Part of a small language model's weights.
Size: 8 layers, width 640, 5 heads of 128, MLP 2560 tanh GELU, vocabulary 32768, 82M parameters.
Architecture: LayerNorm before each block, learned and rotary positions, untied embeddings.
Training: a variant of Muon for these matrices, 1360M tokens.
MLP neurons of a small language model. Each row is named by its layer, matrix (up: input weights) and neuron, and shows model dimensions 32-159. Each number is 128 + 32 x the weight over its row's rms, rounded and kept within 0 to 255. Numbers have three digits each.
After each neuron's rows, "fires after" lists the tokens most often just before its 100 highest values on Wikipedia text that the model never trained on.

L5.up597:110100155120165090101120141094160195128134189092171133125135122155154090159055105150065138121164110108122103138169167118152093096071108138171128187169157125091168101120140066196153122169185083144143108115086136154121084159108083123174143168106140174180147126142156129123139119106134122079057129129179125128160064063156159118138137070139115119117109101119175144125125136114127188155157
fires after: " in", "–", " 0", " a", " 4"

L5.up869:127140132113136142099095211109157151140109138169151067133063125181117105116143119168114174145121130128151138121113119175146119176168109095140094079109081168197149135084102142130157150139118116139162122147124136139103136133102173154133148106095097127049073107134068143146204158160158133151162085185109111117108100189113084095123122109182137108105106131088107099101095079123116141097111
fires after: " |", " 1", ")", " 0", " 9", " 2"

L5.up680:093147146195127066083135176055030103126079117152190142102131094093194163145132172085090102118167174129171163165162108181161094070161126185135197120111117125147080198134106175188174149104110079118129125123100165115110141146080132178083160117144130187151142133108150131151130152130124104167134146142100136125116136119067093082199086139152157088085165184138171155152182123151164057144143
fires after: ".", " life", " career"

L5.up1345:084078141164129126167080127175079124132143159163143147117112148136095064126110119121170104183141107129102117167138097123165146103109139103056091075184096131146114187133138120136125133110121162122106103107179100114090154119148115153113109119100146132064185130124105068119136169068139041094141150162131109165083134184204172129127157155093114137149130096180163084100164125104070047071129
fires after: " 1", " 0", " 2", " Al", " 3", " 4"

L5.up915:130185109112098140117101093097140133133124153089111104134145149122121080171150170119166142145147102128114159153156160165119104166106113171119148158080156131094090123110147127135152096090212134092120132109118142153136160173126138060082106147111082133123107140198144216122124145130086118109119137160109159122160089148106133099111114128128086113139141158125119089100125117106141130153148
fires after: " |", "ologist", "\n", ")"

L5.up1397:089116114160137074107082220091122095115091087142115145101110143131082130156120132144139099129125140117171128119100147094096139118145154124155164141074138147135175164161143153181092147146115133146090147117133158110109100167103119165144166123166096133146136086152108099111149172133124164094077106123143163107110138105141138156146162153110096200082162079145092110146105159154126089155202
fires after: " (", " in", " from", ",", " 1"

L5.up2310:101114124169040184072090155120157125106144135108145168162174124160152125106107146099149106162102102076093122129165148168136107125119104165152133126083126128040086172073117119143109194093119139143117116141106161142128131174115087110115144179123127096180110117168109104084133186137125128174081077157143125058156151118183153117089129102127135159122135134093130146118147060137120215150176
fires after: "\n", " |", " 2", " 100", " ", "."

L5.up2556:149073194090141148100174097134153134095135200146128160162132083189173075125110134213161147135155140137113148161120108123090136102110110106089154062121188136116121157160176097101167150128131158101122127151086125131093102140124145130160101148070116143147019158144120117126134128105125133100114153134190171166093085137134154184117092129141144140099122127115089114074146107120132166171077
fires after: "\n", "\n ", " |", "f", ";"

L5.up2416:112119144141146148132088160071073130079145076185112158162126183132128120114177147147159147148146169176120139136154131106119133113149137167166122101117116100127119135170133120146193125133095115122136100123170123137099107095163152117169150038098133217114106150127130128155122157057123119139123167143156161154119109131172067115134163129144123155117117130110117157134113038115100143151156
fires after: "\n", " 2"

L5.up1979:148172078109143109035127178172095139123125096226113142172056178115116151141125159062133115121157082159121084172126124126178117098207115156201117118078113169110122120152103146181143089112117102057118087109106119137124134121052181051154084116100093121101075135138112148154094181131156140185140066200171131129146099155141144156120064134166077143154168127144131151138192126099099063131131
fires after: " |", ":", ";", " Character", " W", " Bullet"

L5.up591:139103089152106112151094117155156128133065094198121178155128132112060126170163151194114166171153135069079168132129087079127132142162129059139045185156158169096169156153072101170180143132133136207155094145134114116078212138156131155143152134053059151107085153130128127094103098168134053087148106170140145142173157127073147144175095112160138088140129169095076059128122139142127098107162
fires after: " in", " the", " of"

L5.up712:131130135191143126128154209095118167077111120096089142160145054130108105132111133200111126153119069125095115177122195055118109108094103099135091147160182097154127145129142110114155091150126068191103105099098170076131107143109160206094131140124153092189172103122116110127129051215114140095120104154091222094109145237151095095152078176152086143141130072130145173114119105144152126120133
fires after: "|", " |", "\n", " the", " a"

L5.up2479:114147159132164122124154120147113100169090155099198117166170109098150159105136156162122073113178157102094100170107080097138110222194153147142014117087143224127125153193132120134140170098113134111135124155092152146099155122091089096103171125159140160134083085204154149090128112103147137150116134177180181103105155060132141140146132186157138090133065112162196134133123134119121140176109
fires after: " |", " (", "|", " /"

L5.up1907:111176127181145136144113177067078115162131138047109111090141085109118137134127174095173085137145109104147144081189167140139160157113173089124120201150122139123057182137117096154078110044123081127194109207146156125124117125095160087142145135125106154141126107156134105116157159091203132136098075140127162146100098152184189107180178114163106042056126064149182187106103142150088092084103
fires after: " |", "|", " the", "-", " and"

L5.up2359:131101102166177138124080166128160111092137098103172159121087154091143135119115150166164151112142118153144188128128182152139108097160118138181134076115181124139122174110084082191123115056088101136096122122141166137083123116138168136203153217116155153151062125122113175170147114131027163127129136124144115147136126074202140115115183130124141111145093126160177140121088151114117114227122
fires after: " 1", " 2", " 0", " |", "0", " 3"

L5.up408:095130107154112120103121092119138144122144145141092073097118170192078063149102147111048094125213179128151217124119144132199080174125093080081131119165093101153127065132102118119126126146159115180204098059185149178079091171139104116131089126095103163141118149185057141096107163089161123124121159183151119082116138132192118155142145073079125152110154139146199134161168200199164089133108
fires after: ")", "\n ", ":", "ée"

L5.up102:098139118134136179143181133123158105124149120071086171077160147132146086063161109108098142123135107120151097134091151115134168134173140101107099080110137101077096100133218126124150129120214121107090135065080064165129158057104098152120122166149151088130127203129133137156156128122148135135174164133148178087123134125170179102151128052141171176130130207163125120124105138132189104097159
fires after: ",", ".", " |", " a", " as", " few"

L5.up359:090159151100078120123113107160152148148165118137109157105133132167119212103140113178064066151151083105160098205121080111131114156172146106121108075111125119116107065182124126176162085092130114130096129163139109120115136177151103212135191113113096122143119194123144132089097148138119112157160136110096106135109126147129087085126112174119129093199127143157073134146134135177120126143166
fires after: " the", " The"

L5.up781:178131131101146138128152093145144119101131103130124144132141091072150146107121229129184157157150085146110134168130168104150072096064142090142156137124111074176131147108130134121095126119086106137116130059151145128139077130161192121062114113132095117135123159086114122127143106119078101112146109106139140131199124120115133118142126126164154115203145143085176100115106135186179106048129
fires after: " |", " 9", " 5", " 2", ",", " 6"

L5.up796:140121130127147091112170122161166110147110124137099146121114157112101139084101161100079107124138090101092147171133090130180075104156128093098112139192080136142104176122072099113164182159135091137104141174109141172175090153112175150129134111063139085131120088125204101063083112097085140163114167125161147145113104148119135181071119154105027153134131114117146117094124111102097076147062
fires after: " |", " +", ":", "–", "h", "|"

L5.up2497:106130078077111133112143153142214079170085097187134125122137086127071126118161118114140124122087078157141110154108141133117145083068161086066168183132159105160154141095152091100133181125214124145139132152118099150171143213068106171024091184138157132115102127116115101133089113125138153168107101104149149108167096111079131100096171109179077095121149138138143116140114147069132114087152
fires after: "\n", " https"

L5.up1476:060135086146170156101128121123150129097148130091166136101126115120130127172141197127161119183122126200094127101113184133099112074194126107144170162147143182119074065175191150180172094099089127109082076095095153212074103134081136130077173140093129160102108146122122087080126149139153078069102075112130121069111125103094150120097112151112148181113152112137095132181115132096125187087126
fires after: " |", " life", " also"

L5.up1483:133118137121202059164145175079154099141091193128141104136166168103114100155133129110091145168141177110151102085137138162120069074093091113128135086116099144127100106120173102116078097127200143082125141107132119149118136126095086127151109143173169147090128174082127131147121123102089143123083137095113154080104148134128195103162108137135129150136142162149150151220095095146150129082143
fires after: ".", "\n"

L5.up587:096143126178146116144067131135109091189115175107165157130118123186156205177081160128161116156129111130159167105114113113155077137133078048092107119102156107179071117122142077145110082148114126133149130131141119124116112193147082108126112139177084095123110143089101075134096088088106069152138157121134130151156173082133138159148179115097124058141092133153109077140118080087161071115139
fires after: " |", " (", ".", ",", " is", ":"

L5.up2235:136155153175165180145114175127138123072112119114093178106143161136163095125097131189110076111124090121080134175162190171099102113116135134100155126157162112130142133150137175157135105141175158138090055062141111177100141081142099122141120059116134112150145147118162140060112125080109092134127139111146124092170157177137133159218075183116102139073110171112113114179121181156121087140134
fires after: "\n", " 3", " 4", " 2003"

L5.up1049:069108141070133127121094162135137146094106099108103160079106179126149161132081074096123098106103116102203162149132127176132189130190061115140137140143120134110048144140095108120110160188192070117153151129106139169145137071140153074153124142164144150154088106191160090167140124117148199089143135100127134113099122121096107076150108086125172130125101161180149133140133152131146116111108
fires after: "0", " 0", " 2", " 1", " 4", "1"

L5.up498:101146131153201120129095151154110089120167111145088135077117130165177200130189097104105170158146124115117107156092140104122058072118151106106119081102153103083112118139135152101084157098074131179159144171101143116154115063113126090119144154163111127094168156117175080112085108145165093154108133149127065058113098080148144160084182142153129128168107111087096127125183088092093100167094
fires after: " |", "|"

L5.up2395:167139157092116138174202088064132130122143137147138127128169105091149107112140127109067141126114164119084109084120096148121099127098151080146153117119174133141089146109063088134141106084091122108157136106120141173128110147134093107122183134096151132132143136160076049045113084110153125119123065085155091139088133097068166118116152123116123108067123121073127121135138173140107152161182
fires after: " |", "|", " of", "%"

L5.up1586:092120137061143117115124195139148173103127142100137106105116136122120157062095129171124115235162138179131074158136122121146132085135118116081163143091125116143126134085124117144170116100136104094090139136109134124153078139096102145105112109129200061131063173079138079093154140077157167117120102136138148188111118104106153062105130164141179188114137123137161105102129173147074145139173
fires after: "==", " 1", " ==", ".", "===", " 0"

L5.up1602:108128143123125186151124159134127108188149096079161108105127129136154136130153194142143109133123142041084090111143154114137062135078171132132173125106073125177161133157163109120133162070114093106078077164171128169141156153080145093115085139169167049132108200104127139161131144109167093127101178055213129149135098124139056093184118173140140145176150117121189137096148124143137102150151
fires after: " |", ".", " 1", " 2"

L5.up1768:110110110115104125073120189116036110098166108087186166128148194181148125132129112155146144102150133075151112106126125116141175122167135202108135092147131144148145102175106110109119091104174110110128091168099177109191145140115147174128164063176162098127131125154125104166163101183129153112089126113117120087120060150088124196162128132131164108113089153165100166119134193095107155131128
fires after: " |", "|", " the"

L5.up2305:171111124160130134157102117126131144142120125082109104191107112099094178099066097150126113105144155123180151175077089092151162103172111125180108116100126060160133153050080154102117126141151079110158022157091163063112095140100110135133085183104107172118072101124152088072113130091082151106104115149134153112163150113170136148131114120107162064128128085222125127098082145154141143201097
fires after: " 0", " 2", " |", " 1", " 4", " as"

L5.up817:112096139083158114110160090094113125123072101116139059139164124133156166135112134093123090155105170151138139086156171143154122117113127123105130098177146117148123066105153123086135146103155082111183123147037154062135104098147140141114085078127078168138127136143154067161144151110138083104091119147143162115125111103180118157131180105023113148133096131163077168089170166154178117085143
fires after: " |", "-", ":", " (", ","

L5.up891:124129149049125156126138127167147104075192202135111087127091127097095138073109162156138085085117102120127048111164178100105188154128123154125159072102160077183081123133090155094118168131121064118184176122156113126131089120089107142131116133143125163169131146134154130100099113110099140146083139094092114098152137100094119092140147161083187120122139150128113094114077149149077126109159
fires after: ".", "–", " |"

L5.up432:134115144113105162162227163143169113149090145129144153113120132096182121178111169132147114164136137113184130143122080124121118148103122144100069122144104161062153168223109136107103180148128092152078146155091112155116184180116150114121211154190121106139128143136151121126141068134140202154119141139097127151061165105142140165141092164112173115160155103158140128109105076100119131133136
fires after: " |", "|"

L5.up1029:090107124208129089126129108095140128100100124093094154123108148113103139110189142152110136160113080167100153146123074178146101126054124109127115118087142183135187124130098133177150186161194124068125099148096128114121147154135113129161129116108091177168179152101084145080159143113151142130151142171122067121184155173146150107142173082090134160110130126122161107040074106130181188115148
fires after: " |", "-", "–", " T"

L5.up941:162070108071066119186191111184157096079159120182082116149142128116084078147160138140171095116129113111137169112124099153197146160125089070133129141171150163137150108172071127109080167082117132098095105112149164155184141158161113100077117157083098101113123124115135142107153153097101142118210116115156093135055093138143025127099137202092151081216073100134109116101116144119111173124134
fires after: ".", "|", " |", "h"

L5.up2241:100182119074139101145158106112098084094157153083128134196161129115148149153098071114126132140084118128123094137135087126136143156179161108120157158092158161118084115123093167098113178103151085100094173146120104133126098127163122140108124117128140125091110113167153107059148174143134178163046085228147136129137060041081130169127088206101166143057086160136095101146084122085164192137158
fires after: " |"

L5.up1157:102080113153140149205121129168162156117103160095097150082113114146084110095138137101191158170122110058147123119105087114134150102127166164143128142105170139103146094172079118169080160118088122087118124118114093174165162114139121131096118129132104155127154111115112139143144089109134117154163092165160163101118155190191184149217153185085128067042135149103122138111132060172124162095143
fires after: " ", " Party", " a", " 3", " 2", " the"

L5.up1299:096175057114108112195163122080134127136109129158153124127084137193138082149139086182148097072115109090088109166144162148207178151094145105087152144090148209138162083121179092144166123175139089102140113178081124140128169104080144190159166160144168140134112143139127094070088171164128081138088132163157120109152148138168137098117147147150127111077113065111174085126089132091108131138127
fires after: ";", "–", " C"

L5.up659:125150070113165170124164154140115150167113120103119145121130113144119068180185149141136171120093101106102131114101173156126104170106133196136120145129136144144123086094115135131106096054097075133134144144092137089079152174135175126122119090067105128146172106131129119211169134091140193101171135151183168091167112136047127114137100106145167140138138172067135144181128152102050131103135
fires after: " 1", " 0", " 2", " 3", " the", " 4"

L5.up1160:157153138090159174121108126102152145080114123185112113086110145110160136092145153124081101173158147132154106072082133164137156144193077080125134136113123119157171172072129038121139152173159129163151112166086147145161168070080121082134151124107141147195102100114106114099155149197124085115119138164170126090163122133196096189126128109075132127082115134134138127028101137121126118081161
fires after: " |", ";", " ("

L5.up2187:068122111070140084129118116103095150142187132122105123144128127156068099075091123085163135176137122163137105082183133072070143144132179127166145110138112115152121120105076177131100139141092101130144081166090156123142153144132126189091113101112142099145123135125152101110194194077146141136119132132126078171144087120137165115107144097148089133182070120129106094117108154143140113149135
fires after: "–", " in", " February"

L5.up2329:114140134107101110096103103066093162078045158104052157104161131137093115065141119140192112094136154106099192146091145135142135093176145143131103158139160139173098160135113169158136169141077165155126159115091102170105163125161151132098094087102090104110187105140120126117113118164131121100116175124120155101088100136149137150168125191224167089194128151078142140157201166177084160090150
fires after: " |", "|", " to"

L5.up1093:201073081173127140138092141100141121090132189154092131117116054121132123148092169151127133195119154147126091161173132177159109153108021136117060127110155155099104140164111153136103174160139143125173108148152158106137104186099181072155124188117156153148141191064118161109144148148078167087142147128080200116200124128162115033123098146109118095144129184172114128131091183158154106153069
fires after: " of", " in", "{", " for", " the"

L5.up379:083101088129137151163118101187126115155134149131098129183104115090136149130141108200050159106124090156143112092119094078133182122143122142190144166112143122183098118111150143112085112161143062126159115136125166125110106168134143185110085088141175127154084102055183146058112127086122130131177145140135137162123142100103120171132121154160134111140131098145094143121111119110131122107046
fires after: " |"

L5.up231:123147170161093130168109136103119085117145116090154132175133100112092086137136083131092046067116161144083090114117142121186096123155053157083110074173135104119111110170161102102113138122102126138134099095093110046125138152076201165148095192107102113113132143124127134111061117089181101101136142120087076118147143111127116118149142137135124119095141164120057159146120135149114067119137
fires after: ")", ".", " 25", " his", " In"

L5.up2062:122090133125120136115137123177101123142119105142156117136082112081104122155200146111123099204091104056148128151108151147115120148147103118127100156105117123161071101148153094118094120132141138146100094188122122089137108071112129177084128120167082141116156138086099114112169110138119178181111143137147105104110126087163134170101089096173115111121112058184165138131156118128143148151191
fires after: " |", ",", "."

L5.up2409:093124159129149133170110179135122100131158096085149071165129128224126152156162172072156123167136105127114167144152116145109144126172114111149064104130081158146102173097145140100125114081127166120139161065126148129175127176086122208200112141120156118170156122095139066145184160090153110147160069141110118135063149116182131134077148081141156073141169223144108141116170154153131108164155
fires after: ".", "\n", "==="

L5.up1988:129083109130126137150122151140192078172203124170126101081100157118178174127153184104145122116094104163135108136106165106184126163110084112107123117128149174127141128088087147083173160098140136110149118114147095180078076188093074132076183168122182130097066148138107086160119089137135111123151107111109149193151185142127126119172101094170137127138061162131105103134128128166196135108154
fires after: " |", ":", "."

L5.up1843:091123113094087123129138107137092168092168160134140106150142135092078060179097078124104145105128103127126077066190141156106131120172140105175152145139137113126112062151123135126141084152116120106099100141100108118097132248108143168110122111163105126107117168072136146177124138146131159179164179105115086067118089077143120148064111149142147130133155163134145066173086069115065083123104
fires after: " |", "."

L5.up1495:108164141158171159161114123149101076150150162087078077126177100096102134105147086151132157147118128114089161107140137098157135069064180155117122190141178080138136106107098074140149150082118152127134121070158053101109174154135119180116072172109073158170107101091185086147092145098100086125106129138095118144166085119121154146114141123109122164181141120178115118136144130090136154103134
fires after: " |", "-", ":", " was"

L5.up2194:097036155102168093161104121164093134105141111140122128150139132104142092127139122095077096171156140165139186122168130104133118147132092162134156142157081154164107199105122082151124106133161167123139102135148113140168179113077106117120176090043151140103137137183114081123164107094165135153202222175142154063084122114106172124130093165109148132125173129135138116106120109035111115131163
fires after: " |", "|", " ("

L5.up2454:148112192133150089163121125141102156155133086140116144152136131104120126136094152163141119199053067164161046138128115161121165133100081189149149117090097170123161132169086145133133124105179054137126154155122132144120134089095100151138141179139085152138097153157072100135112121114133063143112138116141161094153078044137107165117131159087109102115171107116104164131147126150135136169149
fires after: "|", " |"